python train.py --n_layer=13 --d_model=160 --n_head=2 --n_kv_head=2 --head_dim=64 --d_mlp=448 --vocab_size=8192 --activation="swiglu" --norm="rmsnorm" --norm_place="pre" --norm_eps=1e-05 --positions="rope" --rope_base=8550.0 --rope_fraction=1.0 --qk_norm=false --attn_scale=0.125 --bias="none" --tie_embeddings=false --parallel_block=false --init="trunc" --init_std_qkv=0.0363 --init_std_o=0.0406 --init_std_up=0.0363 --init_std_down=0.0 --optimizer="adamw" --lr=0.00225 --beta1=0.95 --beta2=0.99 --weight_decay=0.04 --lr_head=0.00927 --warmup_steps=214 --schedule="wsd" --decay_fraction=0.699 --decay_shape="linear" --final_lr_fraction=0.0 --batch_tokens=32768 --seq_len=128 --doc_mask=false --train_tokens=282500000 --steps=8622 --dataset="wikipedia_en"
MLP neurons of a small language model. Each row is named by its layer, matrix (gate and up: input weights) and neuron, and shows model dimensions 0-159. Each number is 500 + 25 x the weight over its row's rms, rounded and kept within 0 to 999. Numbers have three digits each. A neuron's up and down rows have the sign that makes its largest values positive.
After each neuron's rows, "fires after" lists the tokens most often just before its 100 highest values on Wikipedia text that the model never trained on.

L7.gate162:498513445521559483458484484476463516533494466469514526470500504486495463474442500465491475494509492490482509501503513461491493492470497444476501496456506534452539455453481505528543503520527486525478492498476504462503487467505527467475447510472508493523498496490520531520499493496493445506531488474488533533503514504534458461537503494510515448535511511476528505464470514511503521500507519507502520488457485533503494476440475510480472481500493513470489518515543473496478468506525493
L7.up162:532445510489494488469468471525521471510505504604451454496505524539467485519498509499448487527521484499480496443516506517486491532457464487507489453477508502537477532491477517534436512494486485493501502521488522526531501501495498515533546490509528481484447502463491538489504478472486484470481504444478474507502500511511502511486505500476470534481522497539500472481513559484471487499484513518520491519521484549473524503501527490472508498466521512475526505514498512481482515472490517
fires after: ".", " /", ")"

L7.gate169:486461459498473465450498497481465515510491506513532539508482456440478505460469531504496483494497515482473528473497482482484492514494519476490541533509536483476561487530476526527549521512486492516508437439474504487494453492530491468515475504481452465467470514513478494513481500507497475533518494576521523489501486493507465475503488517520509526521490520475520506490524490455504508482489538465513521506506472483520502499503526470555511469475515514480509487513542467488487486529524488
L7.up169:528491494508456521522499527534488553475495529453514492512500489494520490497525501512499480506517447512477511508482460518420492527527468515529515513506496500507484492486503498521484507517490421515433549503539478516491490451502529470521528533532479503467523523493483472505511498501462522511515492488522465456508471525492498484500527501511541512516505456533421441512489501482484499519484504487470471507466516512509506482522510476541503486477517511517542499495502497481493562503519492
fires after: "|", "="

L7.gate340:525510474571517508486471515517526477503538497504545528500470508503471494483497528494529488490508479472503513529538503515471470540472493475436472503496480533496518477517491523508514457490527502531498450486467559478492502509476500486475504483495555454491473514490497499490496500539516484454523490517519487555480497500513480486506490524487515556517521480512517487490543474500501482513467537513514530539507506491541491495471504465526478508476481534504462497472531540545471457526441486
L7.up340:497472492479488469484458444518481478504518505481496452505475480512491478484489495496439532491539451515499503483513492536482466537485473515499483502479466552476539503483545481514457510530524513516529460497528534545495527504530516492512461481495522495514474477480484491510500485579463485501506495488463518541494535511492527516510504505495526479488517491486494498500485475505523473472506471531491483516480422522509470516505512493525468511455476488464513464512540519501530555475522492
fires after: ")"

L2.gate170:494486501520502514494489511491503490493488511486494486469536445465483480515517512449516479461487488461581482476554519530492487468451518502497494473457503489474523526485527538493529501510480517500512511469485534512450476509527489508491530468494517554505498518520481478519490503531506477512506470522486536528506535504508488522524467535491485475494535470494520503468468535474490475488514477500524487489498548524447477515451465484524506479497532482484542504523514552475540512542547490
L2.up170:499534489476513485513527539472495471510524463482502494559458481511505496500503454531498496471508465484486502528460472474511521480502531444525538507529473527488473503516501496538497556475495528477544495556511526520491571518519507468467495501473511479478497518532513500499545517495457523523481549514508539476488507477455473455490477489514468517441489464487502511512536498506484502501482512514498487504449502534497511486463517506508520493510476458531478490455485531502509528494473486
fires after: "\n", " (", ".", ",", "=", "\n\n"

L3.gate392:508503481498512481461469497474518457499535505484512541485462494546484504486514494509496472489504506482483509528496477490472522477489534513481498461501512466506497529506511510498480497474516487498510531516538541477498501493468463525544524505489459475471516490507475533496459509518513464534517476468497547489477510502530539501510517528430505474502472486470466472503501544434489488520504486468502460551510489481531460473512499492540424489531498470517480465499510468452461459504512517
L3.up392:495525479500517476497469506503486485521474520525533474487536506462478516513510510451489481483467516528456492529540505504491492494480453454454518491497499485542508525449510497520517519508500548466482553466474494528504505511499534463483536526503450518504499539567522515532486502494503509498518448487468532483505520486523478517524512493482472505527543470473519507489494492521490487545511446517479498518492494495494585493473501478522524512483515500486519499536459526498508546511453495
fires after: " 1", " 2", " Ver", " Or", " ("

L9.gate59:505478453506507473478557491483496524564482468486512496491524479497532503476474533473496475515476517484507511495514540518478512457503519484447486469476521526461521491532507498509486548482507484512503476420475506535535487517498504493517501493487501520482480509501498511494476497490481471453506524515490526550470543467507489480447484466512477508540543509473501453461497519480517448503531520461508517512505513518485509530491481502521474509533500460490515502497565545503531532502505467
L9.up59:509507511482506464482481508506507502476503492498470474469474487531507551501498485551490507546512510530483508513445504529528512529513480514522529490480526480515523545484493537518479513511494470524442476464539505511533470502515465541496474505543455484464495553502509504452510465491510483466515490515483479511514443519540512473527496465507527448503490499485534505469490479458501502506542520486473521503525472544504534489455482495457516516537536508501473507525453518512473483484527520
fires after: "=", ".", "Early"

L3.gate18:520465510477488521494525459569522509515486551508549509471510516465513507497502495523490512474522495501492489522524519490488545488485525512525482520506540473492505466532480509506531491506495494477484488462468481479491461536489486543491463560420533512477528481513508523490443498532489479515529505451530508461502475467462478522519463502519518504527559503501477512510526481494536533488484498531503529489512502469528500520520535486522455501485503466465516502513506486488494454488539515
L3.up18:511503506487525500483478505478464535505516491515525512533486508483518491494476475532539483522502449545527500492536502497489481497478493534523520504490511489515509452488525528505499505481468539511505495507462488473513501502508503546466462530533514542500524524496541481515459512554520503474544491485503489505508494501479482485525523507502527482524528535487502462469472455500488549504487461469584511453496496499513484507535487484482511437509508446536510501467544464506465437492521482
fires after: " Su", "lo", "ía", "pe", "me", "de"

L7.gate283:525518416507516489473497469500517528477503521478479518472499486460516487466542522511465486471532522498509497443493509537481456484482492511500503497522480523462550484516518454482524491495544487528487462469463525501457492510514457503492547497480513475518498559505515486517554527505494488503550466500502509484493501530486463532496497485493505545497508495512505487523493531498457550475467490492455498510481477555476507521478465468536457489496516492472497493494468521504508503531511471
L7.up283:514497500503478491506514460486505517505488452478435486464479496527515564494475467493462490474469496491488513526493433490470514427469540500527507499511468483492492460516509482481506544511483477463515537525552462531504485513515480525518490470525514474515495508517482473484505484542495496484497517476466473484515493520455479525502539491461485504517496495491465516480510502473493501508529453488501505476515508489530527492585521495509550462523468490494523509488500502454465516494484523
fires after: "=", " di"